python train.py --hidden_size=256 --vocab_size=8192 --positions="rope" --qk_norm=false --init_std_qkv=0.0312 --learning_rate=0.00799 --decay_fraction=1.0 --decay_shape="pow" --batch_tokens=65536 --max_seq_len=512
MLP neurons of a small language model. Each row is named by its layer, matrix (gate and up: input weights) and neuron, and shows model dimensions 64-159. Each number is 50 + 15 x the weight over its row's rms, rounded and kept within 0 to 99. A neuron's up and down rows have the sign that makes its largest values positive.
After each neuron's rows, "fires after" lists the tokens most often just before its 100 highest values on Wikipedia text that the model never trained on.

L10.gate53:66 60 60 14 41 38 65 40 51 45 93 60 54 75 57 39 47 47 47 37 50 60 36 52 31 08 62 31 39 33 53 64 66 60 57 56 28 68 45 87 63 59 58 77 27 57 58 71 71 58 53 66 77 56 66 38 23 70 57 60 49 66 76 59 69 56 54 53 38 44 76 39 47 64 43 51 35 55 51 18 54 50 45 62 57 54 57 55 51 67 30 35 57 45 71 21
L10.up53:53 65 72 46 36 60 40 50 72 20 52 58 36 62 32 15 57 32 57 60 44 40 59 57 51 51 55 31 39 63 50 56 32 62 39 55 98 65 46 44 39 34 53 54 66 41 82 21 70 46 58 39 46 54 31 54 15 46 35 54 46 58 59 73 63 47 55 55 27 66 28 29 67 63 62 71 62 39 63 62 61 51 51 43 54 61 59 48 59 38 68 71 28 74 48 47
fires after: ".", "-", " \"", "==", "===", "\n"

L6.gate665:44 60 39 28 54 73 42 35 31 42 64 69 61 34 45 43 29 55 65 34 60 74 41 26 37 49 68 78 68 26 43 51 51 48 45 54 32 73 61 74 48 55 67 68 39 48 45 51 55 58 47 55 81 52 47 27 35 18 60 59 56 59 55 64 77 50 47 38 29 63 47 18 11 80 45 51 40 39 40 37 43 47 25 75 67 59 66 44 37 51 65 62 71 65 42 53
L6.up665:81 74 32 60 73 53 45 45 61 40 54 65 67 59 46 57 52 41 49 38 69 72 29 45 45 57 44 43 54 42 71 70 40 46 33 46 48 44 69 34 58 57 52 54 52 53 40 32 55 74 37 01 63 74 52 43 53 57 31 56 63 62 60 56 34 37 40 38 25 44 87 36 33 42 56 63 56 69 66 40 36 53 48 23 42 55 29 52 66 30 53 75 38 64 39 21
fires after: " ", " (", "www"

L10.gate55:76 53 46 68 51 71 70 62 33 23 65 63 15 31 59 42 57 40 78 51 36 33 69 43 34 17 51 51 33 53 64 31 67 08 34 43 12 68 50 61 41 49 45 76 42 68 49 63 72 43 54 72 71 49 61 50 44 65 44 43 52 48 85 49 81 56 42 27 44 64 73 65 43 55 31 72 39 55 45 41 76 44 45 60 54 99 68 32 59 44 58 73 49 45 69 57
L10.up55:47 44 39 74 52 58 25 37 31 43 55 45 39 54 73 59 77 21 60 05 40 08 48 44 34 47 62 38 09 52 53 28 27 38 54 29 25 60 57 57 24 47 45 44 66 50 40 49 30 39 58 73 46 38 43 45 48 50 52 19 30 38 60 30 52 39 55 51 61 69 62 31 54 57 29 52 46 54 52 40 81 31 26 26 40 68 61 57 63 43 46 57 42 41 47 72
fires after: "\n", " was", " became"

L13.gate354:57 58 39 90 60 53 32 37 67 65 42 61 51 44 46 52 39 57 28 52 36 34 36 29 67 33 69 53 46 60 66 15 47 59 33 42 40 62 62 40 28 71 63 70 46 34 47 37 35 56 55 16 43 55 45 13 73 45 28 49 69 43 60 48 59 14 45 40 61 28 45 27 47 47 74 52 45 74 32 35 36 27 30 58 43 39 35 61 50 32 54 63 50 56 51 49
L13.up354:37 32 42 57 35 42 50 49 29 93 36 62 63 59 61 46 37 53 53 79 23 35 53 49 33 42 18 57 55 42 53 64 40 24 37 49 50 71 40 54 74 76 53 63 27 54 64 51 49 59 53 32 63 53 65 39 29 15 43 52 45 46 49 31 43 40 31 39 53 36 36 28 46 42 33 46 34 46 43 51 50 31 15 63 31 33 15 52 69 41 44 52 57 55 51 87
fires after: " ", "1", "2", "s"

L14.gate191:77 47 35 88 73 57 30 72 44 58 49 68 48 53 69 62 48 68 64 44 23 27 51 49 74 11 60 62 54 31 24 61 58 47 61 47 45 42 32 50 33 34 41 59 61 42 57 40 52 19 49 57 23 35 42 59 50 46 33 35 54 39 37 35 54 52 53 37 68 33 60 42 54 53 37 81 33 44 42 67 35 58 61 37 67 49 66 57 36 54 62 43 72 54 52 48
L14.up191:53 24 34 65 47 34 38 29 17 58 53 33 54 59 60 52 51 62 50 09 56 75 74 28 74 30 47 41 55 58 41 54 40 57 56 57 75 39 37 48 65 63 49 55 50 34 66 49 50 50 55 51 56 65 09 68 33 57 44 40 61 39 44 33 38 56 64 44 58 67 57 52 32 50 41 66 46 45 52 69 42 53 38 63 52 59 49 66 31 72 57 26 58 38 33 93
fires after: " ", "2", "1", "0", "-", " ("

L6.gate202:27 54 52 50 57 31 18 26 51 83 45 54 66 67 43 43 20 55 57 64 42 29 33 53 39 52 32 64 22 60 10 65 35 55 48 51 52 46 63 71 62 69 63 75 45 47 63 48 67 77 41 89 57 62 61 38 45 60 44 33 73 54 58 70 33 48 49 40 34 43 52 35 56 38 70 29 47 58 50 53 28 67 26 77 36 53 44 51 65 39 51 28 39 09 62 43
L6.up202:48 43 46 40 55 63 54 58 68 81 40 38 40 78 32 47 45 67 71 56 65 43 44 43 55 68 18 20 31 42 47 44 54 53 71 36 62 55 62 67 48 49 81 58 51 16 52 47 70 56 64 64 60 44 26 57 40 30 31 48 62 17 36 49 50 59 73 50 63 62 58 42 55 35 46 36 55 37 25 34 13 56 37 56 39 40 37 50 56 49 73 24 68 29 40 47
fires after: "'", " \"", " was", "s", " were", " is"

L11.gate669:51 50 65 73 90 58 23 59 26 62 41 40 16 47 56 46 54 54 54 54 51 72 68 53 46 54 50 28 78 46 45 70 34 70 40 52 38 58 39 68 31 32 44 72 52 36 55 39 52 61 47 46 66 57 44 32 19 23 50 53 66 31 48 81 36 48 39 99 40 51 55 47 38 50 35 67 58 47 47 62 63 51 41 49 92 60 25 44 49 46 48 87 53 57 42 54
L11.up669:47 50 24 39 77 42 75 62 40 24 60 81 51 52 61 76 63 46 55 43 49 72 64 22 71 37 53 13 15 63 64 50 30 33 58 49 34 31 47 36 61 71 52 64 34 59 62 29 43 41 62 22 59 37 70 39 77 50 56 30 59 67 52 40 37 61 61 54 28 62 70 31 36 50 49 50 43 81 37 25 52 17 83 29 25 30 28 15 64 57 54 53 64 54 39 31
fires after: " ", "0", ":"

L2.gate293:63 11 26 44 55 48 61 67 35 56 69 63 65 51 43 28 47 51 74 30 46 81 56 66 52 84 71 56 50 56 30 66 56 42 43 59 59 43 45 80 49 34 64 49 52 54 57 46 43 63 41 69 63 53 47 40 33 35 55 66 55 59 55 61 36 72 40 45 55 66 65 29 61 57 51 54 65 63 40 35 55 58 51 37 57 70 62 51 72 62 38 89 60 45 23 29
L2.up293:52 30 57 23 56 38 32 63 55 43 49 87 57 46 59 51 44 53 68 45 62 57 42 75 65 46 66 39 66 55 44 52 72 27 13 55 62 46 30 85 40 56 67 31 39 60 63 67 71 45 28 48 72 44 53 42 22 57 46 80 37 39 49 51 54 34 47 41 59 45 30 25 58 23 50 50 44 62 23 72 59 23 90 49 55 49 32 55 65 42 62 40 50 77 15 60
fires after: "-", "|", "\n", "|---|", "|---|---|", "Senior"

L14.gate702:60 74 82 59 49 60 26 62 35 38 57 28 37 71 65 63 33 63 44 58 60 60 59 35 44 41 62 24 28 42 56 37 46 44 54 42 65 38 60 37 50 23 38 53 27 60 67 42 43 55 57 67 29 56 52 18 38 67 61 38 38 68 33 50 50 57 47 45 82 37 54 13 46 30 36 57 52 80 35 46 60 36 44 48 78 46 73 44 46 62 47 67 45 47 60 64
L14.up702:62 67 65 64 59 51 37 78 58 30 69 40 42 72 81 82 45 53 59 46 63 54 74 19 36 96 83 29 48 42 43 64 38 59 66 33 62 36 75 13 78 46 71 69 37 70 36 32 64 24 44 45 38 76 42 62 57 57 62 52 54 49 55 61 78 46 63 34 65 70 51 25 73 55 34 72 43 57 62 55 54 59 45 15 48 46 64 28 49 50 60 41 50 13 65 61
fires after: " ", "2", ".", "1", "3", "\n"

L2.gate420:87 56 48 45 59 55 55 71 54 57 65 59 48 48 46 40 81 53 51 32 40 42 44 59 57 53 48 57 56 47 49 62 39 39 31 70 53 55 40 67 72 34 36 43 56 76 61 37 52 65 59 66 34 56 40 42 16 40 58 51 67 47 48 54 50 32 51 62 61 58 40 41 57 16 73 65 42 44 56 53 47 36 73 48 78 45 35 65 56 39 44 46 61 70 49 42
L2.up420:54 54 68 43 44 51 47 60 47 63 46 67 46 53 42 50 63 38 72 63 45 71 46 54 68 59 48 59 88 74 64 55 47 63 36 58 56 43 14 71 23 52 17 80 55 68 64 57 55 31 64 52 33 47 48 58 08 55 53 65 49 50 44 68 31 28 31 38 53 64 36 37 34 28 39 68 27 79 62 50 69 57 68 46 64 57 20 47 31 43 61 54 50 28 33 34
fires after: "-", "|", " Total", "Senior", " Time"

L2.gate694:42 60 68 54 61 46 71 63 53 58 48 28 34 32 56 46 45 13 74 37 49 58 60 53 39 55 69 56 70 25 43 48 54 62 45 38 45 45 42 64 54 59 29 51 52 45 53 49 70 31 42 62 62 70 64 67 18 34 44 62 52 59 51 66 39 53 35 53 65 56 35 69 57 32 39 54 57 32 49 52 66 30 17 71 57 29 67 53 65 53 45 51 47 27 49 31
L2.up694:39 22 64 66 76 80 61 37 41 28 55 59 40 54 48 62 49 41 39 53 73 44 55 52 41 67 60 74 43 39 35 26 32 49 65 13 22 55 61 39 41 78 62 66 26 32 63 39 37 27 58 73 30 28 61 43 52 33 34 43 58 54 49 45 54 77 34 60 67 57 50 47 59 65 66 40 67 70 59 48 42 48 56 57 42 58 65 57 19 33 31 79 59 44 46 52
fires after: ".", "\n", " ", ","

L6.gate441:46 55 69 40 71 20 61 52 46 84 58 31 59 61 44 57 23 39 55 62 28 69 78 33 26 43 54 20 70 38 48 50 37 63 45 79 52 65 43 73 46 57 40 70 51 45 57 35 67 60 74 15 42 59 26 35 58 65 48 27 56 53 41 48 16 14 75 31 57 73 48 56 43 46 71 69 47 49 69 61 44 66 53 52 69 31 33 40 85 49 59 60 53 47 29 47
L6.up441:51 36 69 32 48 41 60 42 48 59 47 73 44 61 48 67 29 48 71 51 20 47 61 57 51 42 61 59 50 54 70 45 44 23 59 57 42 51 55 35 60 20 39 68 51 37 47 52 50 48 47 50 77 50 52 36 69 39 31 62 57 66 45 74 33 25 57 38 18 51 67 51 54 81 55 54 56 86 70 55 68 41 74 58 52 37 61 48 69 93 69 42 45 24 24 47
fires after: "0", "-", " \"", " (", " f", " "

L6.gate248:46 06 46 25 46 41 55 52 59 52 53 51 53 30 38 50 47 47 83 66 60 37 63 36 56 71 34 56 87 41 46 22 59 40 66 67 62 29 36 48 60 53 40 31 45 40 32 55 58 60 44 56 57 34 23 60 58 50 62 44 53 59 67 64 39 34 22 57 61 59 47 54 36 79 60 48 49 65 36 18 49 45 29 49 34 17 65 50 25 41 36 65 25 45 31 18
L6.up248:30 21 52 22 57 60 33 68 35 31 41 46 51 72 36 70 47 54 49 73 29 32 55 61 59 65 44 42 59 30 56 53 41 64 45 45 73 62 35 60 59 42 30 58 38 36 09 39 37 39 30 61 49 48 40 48 62 74 43 30 61 65 41 79 27 52 71 49 49 48 47 49 53 63 51 60 36 78 47 60 61 75 53 54 62 60 16 34 54 53 21 74 31 49 49 23
fires after: " P", "P", " p", " Vi", " V", " Po"

L9.gate696:43 44 35 58 53 42 50 32 43 28 49 58 55 45 20 59 51 60 72 41 46 38 52 19 48 20 64 71 29 37 34 58 70 36 08 38 64 51 20 61 72 61 44 58 65 44 57 49 88 73 77 48 70 42 42 27 59 58 68 36 59 53 66 33 47 79 74 67 67 58 32 56 65 54 33 82 42 60 56 47 77 89 76 66 61 57 43 22 54 46 68 62 71 21 58 65
L9.up696:55 62 51 30 40 48 20 55 59 55 37 78 33 45 48 73 60 38 40 53 43 27 48 48 27 28 38 53 57 44 43 40 63 48 84 33 57 34 51 38 43 51 47 50 42 62 56 56 60 28 58 42 37 28 79 23 42 55 53 44 08 62 53 58 57 71 54 82 61 44 41 26 41 62 51 54 44 91 33 67 37 76 48 72 38 47 48 45 71 35 49 54 61 45 54 64
fires after: " was", " is", " as", " been"

L6.gate430:66 39 32 69 48 50 38 47 36 57 50 74 28 42 31 53 12 43 45 59 44 68 39 70 36 48 81 66 55 45 77 64 43 38 44 40 27 65 52 59 38 47 29 42 33 30 57 30 70 55 36 38 67 32 50 59 30 50 60 58 67 61 44 65 32 39 51 33 43 55 55 16 56 63 35 56 57 11 28 40 94 63 73 51 50 46 47 46 70 49 25 65 41 39 46 65
L6.up430:47 55 31 57 55 60 48 43 53 45 65 36 42 40 60 78 62 43 79 71 35 50 53 47 43 85 59 39 31 20 49 35 49 59 71 53 64 39 50 53 55 46 22 57 55 59 63 83 65 50 37 30 41 48 13 32 61 54 59 26 27 66 64 42 43 55 37 60 64 37 99 75 68 57 58 42 40 74 44 62 59 42 38 45 47 64 51 47 63 37 65 40 58 61 25 34
fires after: "\n", "==="

L14.gate404:45 39 60 56 42 36 35 51 65 43 75 76 39 67 54 57 29 56 75 44 56 52 49 51 36 43 59 61 58 33 36 32 48 44 38 27 63 26 49 65 52 26 42 33 66 49 42 55 55 41 31 30 52 88 55 43 22 65 74 51 46 59 74 34 57 24 60 62 38 45 35 54 44 41 37 37 59 31 40 46 41 35 87 58 38 44 46 28 66 51 30 33 66 65 50 64
L14.up404:55 51 18 54 67 67 44 51 66 48 71 37 44 39 26 47 44 63 44 57 55 62 47 66 49 79 62 59 55 61 48 66 58 63 46 48 49 62 27 33 32 49 46 47 63 39 74 48 81 73 57 56 77 95 57 33 52 54 27 31 62 59 56 50 47 48 71 53 39 62 40 42 55 58 30 29 38 59 57 54 31 33 45 44 69 30 54 36 37 48 51 64 54 48 48 69
fires after: " ", " |", "|", "\n"

L13.gate524:55 35 40 55 58 55 57 43 62 25 52 69 42 18 58 44 38 52 41 60 64 44 54 47 57 24 70 25 66 61 54 30 45 44 38 55 61 79 46 58 48 69 51 50 59 35 46 49 69 61 39 62 72 32 61 55 52 73 38 28 44 39 65 54 64 79 56 56 41 08 69 31 43 34 33 51 28 38 48 47 06 63 18 25 43 53 65 37 46 54 43 61 74 40 60 57
L13.up524:57 40 63 42 30 43 85 40 46 65 50 72 54 41 52 51 46 45 42 75 38 52 68 38 29 52 62 47 70 22 63 47 71 25 33 47 71 65 55 28 38 57 62 45 85 66 37 49 61 45 34 76 61 41 28 34 51 71 72 52 43 56 69 45 30 20 53 37 81 43 52 37 51 48 37 57 70 38 53 34 16 39 40 52 55 15 62 57 57 59 22 74 53 45 64 85
fires after: " ", " to", " in", " ex", " the", "1"

L10.gate264:61 59 50 54 37 47 87 49 31 55 70 20 38 36 48 67 76 51 54 42 63 40 42 34 57 57 89 21 65 35 22 68 59 50 55 27 49 73 35 31 76 47 38 21 42 63 56 52 68 54 46 68 62 50 53 25 44 24 52 37 52 52 39 30 29 36 40 36 54 45 83 50 42 72 57 65 42 57 38 59 55 32 47 73 29 59 56 59 60 71 47 54 58 69 58 41
L10.up264:64 38 23 55 90 54 70 11 79 40 66 56 38 29 38 71 54 23 34 45 37 59 33 58 49 29 63 33 52 71 43 30 46 52 81 47 48 81 58 75 41 79 30 67 62 53 50 31 42 65 55 47 44 48 35 57 33 34 24 75 47 64 44 44 66 33 54 25 57 16 58 47 61 17 73 36 42 47 46 39 52 34 74 49 26 40 79 56 49 55 44 59 29 46 59 61
fires after: " |", "---|---|---|---|", "9"

L3.gate586:52 22 69 69 51 43 20 63 31 48 58 37 73 62 64 38 81 27 68 42 75 51 68 37 31 52 58 64 51 45 29 37 41 72 46 75 45 58 30 31 66 60 43 49 45 66 26 39 53 48 46 44 54 67 52 53 29 77 47 41 55 61 45 65 68 32 46 26 53 55 45 49 41 59 62 69 61 47 46 22 43 56 45 24 31 58 51 51 53 38 63 63 28 19 49 43
L3.up586:51 32 58 60 47 44 23 77 72 46 50 60 37 47 76 68 32 14 39 53 57 31 41 49 35 48 40 33 38 52 10 53 43 45 49 40 64 47 68 46 29 53 54 54 31 56 72 37 42 44 24 55 57 45 54 45 34 25 41 20 67 69 40 39 61 73 38 46 36 78 82 36 41 57 41 82 42 67 68 40 52 65 26 60 67 34 32 26 39 48 69 53 49 44 42 69
fires after: "\n", " (", " ", " Occupation"

L3.gate279:62 77 49 33 27 52 57 38 34 37 64 32 44 32 71 52 21 43 50 66 62 47 68 57 26 45 65 48 61 36 57 63 59 45 61 43 46 44 41 37 53 70 56 28 36 67 44 36 59 58 39 67 23 40 35 34 65 84 70 47 57 43 58 71 57 47 25 73 57 38 48 33 52 26 52 48 50 53 74 64 54 64 60 79 68 43 48 25 57 56 38 79 59 35 44 73
L3.up279:65 59 57 35 25 48 61 43 38 36 69 39 55 29 36 73 59 48 52 51 24 83 60 49 15 58 45 24 69 33 54 59 46 79 52 61 55 55 71 31 50 35 63 69 53 82 37 24 50 54 52 48 24 45 71 40 39 51 65 51 44 47 46 51 60 44 60 54 55 42 63 52 54 29 59 38 66 51 50 51 43 75 51 44 50 40 48 23 76 60 50 47 70 41 73 62
fires after: " ", ".", ",", "1"

L6.gate480:42 36 42 33 52 63 47 61 47 49 42 40 47 81 52 49 67 63 42 40 56 49 66 56 44 38 66 27 56 30 22 58 41 39 29 36 53 65 47 67 37 47 42 57 41 55 18 33 42 43 40 71 42 46 40 45 48 60 58 76 23 25 52 24 58 69 54 56 42 46 67 60 40 81 27 52 63 65 45 54 48 42 65 46 68 45 40 68 72 39 49 46 63 35 54 52
L6.up480:55 67 34 15 66 66 35 61 70 57 47 44 51 36 32 46 78 63 31 30 45 56 63 59 48 75 45 66 58 66 31 37 47 67 71 36 57 65 36 26 49 41 51 79 68 41 25 73 45 39 58 53 67 75 06 71 50 68 45 49 58 45 42 30 55 51 54 43 41 68 57 65 40 65 22 70 21 51 68 58 34 17 59 39 94 60 41 62 55 57 41 53 64 21 61 48
fires after: " |", " ", " Gu", ";", " Pld", " W"

L7.gate359:44 56 56 65 51 65 58 75 40 33 74 75 49 33 55 82 43 30 43 62 60 46 27 67 35 54 56 42 18 49 44 58 61 58 23 46 44 48 66 43 57 60 52 54 40 41 67 50 72 39 35 68 83 25 37 40 50 49 44 53 56 76 47 73 50 73 54 50 71 61 37 48 70 71 46 58 59 19 39 61 56 46 46 36 55 63 30 43 26 53 67 53 57 36 47 24
L7.up359:28 41 55 33 69 51 50 42 60 64 45 64 75 46 64 47 68 58 63 28 61 45 46 35 39 23 67 44 53 37 36 47 52 36 64 38 32 22 91 34 56 45 64 52 72 41 48 49 63 35 40 52 59 68 68 56 48 24 59 17 39 69 37 46 43 66 62 59 71 64 26 36 59 31 43 62 61 50 54 47 64 57 85 72 37 53 19 64 65 41 51 37 47 48 58 54
fires after: "'", " ", " was", " It", " \"", "’"

L2.gate50:65 46 63 46 66 34 32 32 76 58 65 21 66 84 55 17 50 26 31 38 63 35 48 69 40 61 91 34 47 69 71 31 42 54 47 64 51 74 60 36 59 86 60 48 45 54 50 52 42 76 43 45 52 61 29 36 52 49 40 54 30 82 45 48 51 57 76 54 55 26 46 76 52 36 53 44 33 54 39 64 50 36 39 55 71 48 52 74 50 57 36 58 33 40 53 39
L2.up50:53 45 49 44 75 40 53 42 41 27 54 53 42 72 48 57 60 38 46 43 53 62 55 56 74 43 66 67 48 56 55 44 28 42 60 71 24 68 64 30 31 78 41 58 65 70 38 54 65 58 43 54 71 53 34 51 66 59 50 39 19 67 34 60 37 45 37 59 37 56 31 26 73 49 58 59 44 70 63 59 50 31 58 62 44 53 60 59 20 64 56 60 60 38 41 33
fires after: "1"

L2.gate604:44 40 48 40 61 62 61 41 36 73 70 39 37 57 38 26 45 35 43 57 66 52 56 56 36 52 34 48 43 56 49 35 54 44 40 40 58 78 60 51 55 41 44 60 69 37 35 44 27 69 42 47 74 42 40 75 67 48 72 52 35 49 57 49 57 16 55 44 73 46 63 58 40 44 47 51 41 83 39 49 58 53 62 80 56 25 75 35 44 69 57 53 46 68 59 30
L2.up604:50 52 44 60 64 68 66 34 26 50 55 44 57 61 59 83 35 55 46 57 72 63 65 41 41 51 46 46 48 43 65 21 45 37 50 36 75 85 77 75 61 36 60 26 59 62 15 62 49 64 22 34 79 30 41 88 58 67 52 41 41 29 42 56 67 37 30 36 35 55 47 52 44 43 45 35 43 63 55 56 47 48 66 68 54 45 57 24 31 56 64 41 40 61 60 54
fires after: "1", ".", "Prior"

L3.gate204:75 63 26 45 57 28 60 56 51 44 46 60 50 67 72 52 51 17 51 72 51 49 52 81 53 38 53 59 61 70 36 43 64 32 45 71 38 44 52 45 66 62 38 40 45 63 60 79 38 57 41 50 71 22 47 56 60 84 52 25 51 73 68 68 35 48 80 41 43 56 63 54 61 29 53 65 33 65 68 47 59 19 72 41 64 43 48 59 31 48 40 20 56 45 45 34
L3.up204:69 66 63 40 29 24 39 36 60 55 15 76 59 61 46 55 48 28 69 41 59 38 68 39 45 64 65 19 48 54 55 44 48 58 62 53 61 52 72 52 29 79 51 65 82 44 45 59 45 40 41 72 60 70 48 31 36 46 41 63 52 20 47 47 56 24 63 68 60 13 40 25 70 41 49 40 57 62 70 54 19 32 71 73 72 34 48 67 62 62 49 73 51 52 71 77
fires after: "3", "2", "0", "5", "1", "4"

L13.gate494:75 48 26 67 54 45 63 79 38 45 53 95 36 29 48 73 50 44 57 31 56 64 28 58 47 37 48 45 53 40 30 71 55 53 38 45 42 51 38 56 43 53 28 33 60 49 21 80 65 16 23 42 78 40 73 15 55 33 60 35 50 60 62 57 65 70 34 57 53 33 61 48 33 77 70 52 38 26 54 29 34 22 47 48 88 33 42 58 64 59 55 72 52 37 57 62
L13.up494:62 39 53 63 81 46 42 51 55 53 34 46 65 49 44 32 24 60 20 29 53 30 29 70 54 25 47 57 33 37 80 52 45 56 41 38 52 35 57 36 40 51 31 52 41 30 49 30 33 77 61 30 56 50 64 29 28 39 46 52 34 36 50 25 35 35 51 43 39 38 56 39 26 46 38 32 31 25 42 39 70 40 71 46 58 38 54 59 35 57 54 38 45 54 39 76
fires after: " ", " |", "|"

L10.gate664:48 72 43 70 48 34 35 56 58 39 65 72 61 54 42 40 72 57 35 68 72 20 53 44 37 37 60 30 85 60 76 48 37 52 51 31 81 62 60 47 46 57 60 41 43 53 27 57 75 29 39 29 71 43 63 41 49 51 42 34 51 52 39 63 53 41 63 65 50 44 56 63 30 44 61 57 56 55 31 48 33 64 26 40 59 74 55 70 51 80 42 60 25 54 78 60
L10.up664:47 22 58 19 87 30 52 40 63 50 44 54 50 20 43 78 52 44 56 27 50 74 65 34 50 60 22 73 34 37 62 80 55 42 44 52 30 60 49 55 57 47 67 57 41 56 49 21 54 41 68 26 66 22 64 35 24 41 43 43 27 49 77 26 13 56 50 62 48 49 77 72 54 63 28 32 52 58 51 63 72 58 56 51 63 41 67 30 47 47 87 44 50 70 64 48
fires after: " ", "-", " (", " \"", " |"

L13.gate297:72 45 43 72 48 47 59 27 30 48 72 66 41 49 43 40 55 59 54 42 60 53 37 47 58 49 39 41 74 78 36 62 36 65 68 41 27 44 61 39 37 31 19 46 50 30 24 33 61 52 49 42 43 66 50 61 84 13 20 56 66 40 72 61 32 57 46 34 63 57 57 56 57 48 44 42 55 72 55 10 32 36 50 33 58 72 43 51 55 41 49 57 51 34 51 42
L13.up297:52 56 53 52 34 45 55 71 23 69 47 79 34 42 85 40 32 61 62 72 54 26 62 87 69 54 41 76 67 59 53 50 66 42 37 44 76 21 32 65 34 44 23 50 51 51 67 46 50 47 41 67 54 58 36 57 27 61 69 58 32 52 62 33 50 44 47 39 46 28 58 51 32 40 58 58 63 55 19 18 08 49 37 79 47 63 45 60 57 43 73 70 70 59 30 41
fires after: "-", ":", " |", ";", "|"

L10.gate12:48 47 44 63 62 54 22 56 27 41 69 53 26 34 45 45 42 50 26 60 56 30 54 35 52 69 55 64 42 63 45 47 37 53 40 49 56 33 21 26 80 62 34 62 65 41 64 29 59 66 51 56 49 66 56 52 32 46 41 28 60 68 58 53 25 62 30 40 58 63 66 44 38 73 28 54 71 52 43 49 68 67 59 54 45 68 49 54 46 81 57 59 66 47 49 64
L10.up12:55 36 61 58 46 46 53 60 43 67 41 41 54 67 69 53 80 70 68 35 56 31 65 23 34 43 39 58 32 24 38 46 72 45 69 65 97 54 72 30 50 52 36 31 34 47 62 54 50 45 56 54 54 61 38 64 72 40 47 65 69 24 56 20 44 28 46 33 34 65 31 22 54 14 24 46 46 61 74 75 58 58 43 30 59 59 45 44 36 57 29 49 53 58 32 46
fires after: " ", "he", "born", " (", " Pld", "1"

L2.gate243:68 52 38 52 58 35 48 36 57 36 45 45 61 72 30 63 42 43 30 51 41 40 60 54 54 25 55 48 28 84 51 57 66 68 54 81 44 84 66 26 59 62 36 51 55 55 27 62 52 31 35 56 67 48 51 30 65 55 33 58 25 51 48 37 47 45 63 39 36 44 71 29 45 55 52 56 30 63 61 34 41 37 59 71 45 68 72 49 41 56 35 46 32 37 50 32
L2.up243:66 41 55 61 73 51 49 42 61 43 35 41 65 99 57 74 47 55 34 62 51 43 66 62 45 50 56 35 38 65 57 43 73 53 49 72 58 58 50 47 99 30 46 45 58 61 41 54 32 58 37 48 51 52 58 43 62 56 19 55 37 40 49 54 43 48 50 35 54 41 56 53 60 44 39 46 41 53 77 66 60 37 55 75 70 50 63 50 20 54 39 52 44 24 66 69
fires after: "1"

L3.gate198:59 36 71 55 62 52 65 41 40 35 67 49 44 48 44 67 46 51 70 87 56 66 45 70 59 78 69 52 35 07 51 56 19 39 59 52 48 62 48 38 46 76 42 45 59 64 29 44 53 33 44 68 58 46 73 52 53 44 26 31 43 53 67 66 27 53 56 74 54 55 51 44 49 32 31 57 60 28 24 52 53 47 42 60 44 56 38 65 36 58 50 59 47 50 43 42
L3.up198:61 36 45 70 56 54 40 44 38 54 37 33 36 53 39 58 57 39 71 73 41 68 50 71 78 60 67 63 52 27 46 46 46 49 45 25 54 51 47 33 36 71 53 30 44 63 34 39 52 35 47 60 51 52 68 55 56 44 48 17 50 74 28 65 40 44 66 59 40 11 62 29 51 40 73 75 44 34 37 30 56 52 56 54 45 68 47 39 50 49 62 55 33 42 63 59
fires after: " ", "\n", " La", " p", "Po"

L10.gate603:41 36 75 42 49 33 61 14 51 22 62 49 58 37 44 37 26 32 85 25 58 72 44 35 50 58 75 57 46 54 40 27 46 29 54 37 61 44 68 64 41 34 46 61 20 07 30 42 70 48 42 65 43 36 58 45 36 48 31 46 39 23 22 58 58 33 73 46 70 69 31 56 38 42 31 51 35 27 39 45 39 67 29 65 55 50 68 63 64 51 38 51 42 54 34 39
L10.up603:41 26 35 53 64 51 29 68 46 25 43 64 28 59 30 54 51 53 44 32 63 51 50 55 48 65 50 53 48 79 45 46 46 79 64 46 91 56 45 59 74 61 66 37 23 28 46 52 43 35 51 59 39 45 48 54 68 56 52 45 42 14 30 54 36 47 35 71 52 83 39 66 71 28 45 35 63 39 43 34 46 71 33 53 57 39 28 55 37 59 44 64 31 48 49 51
fires after: " ", "\n", " (", "/"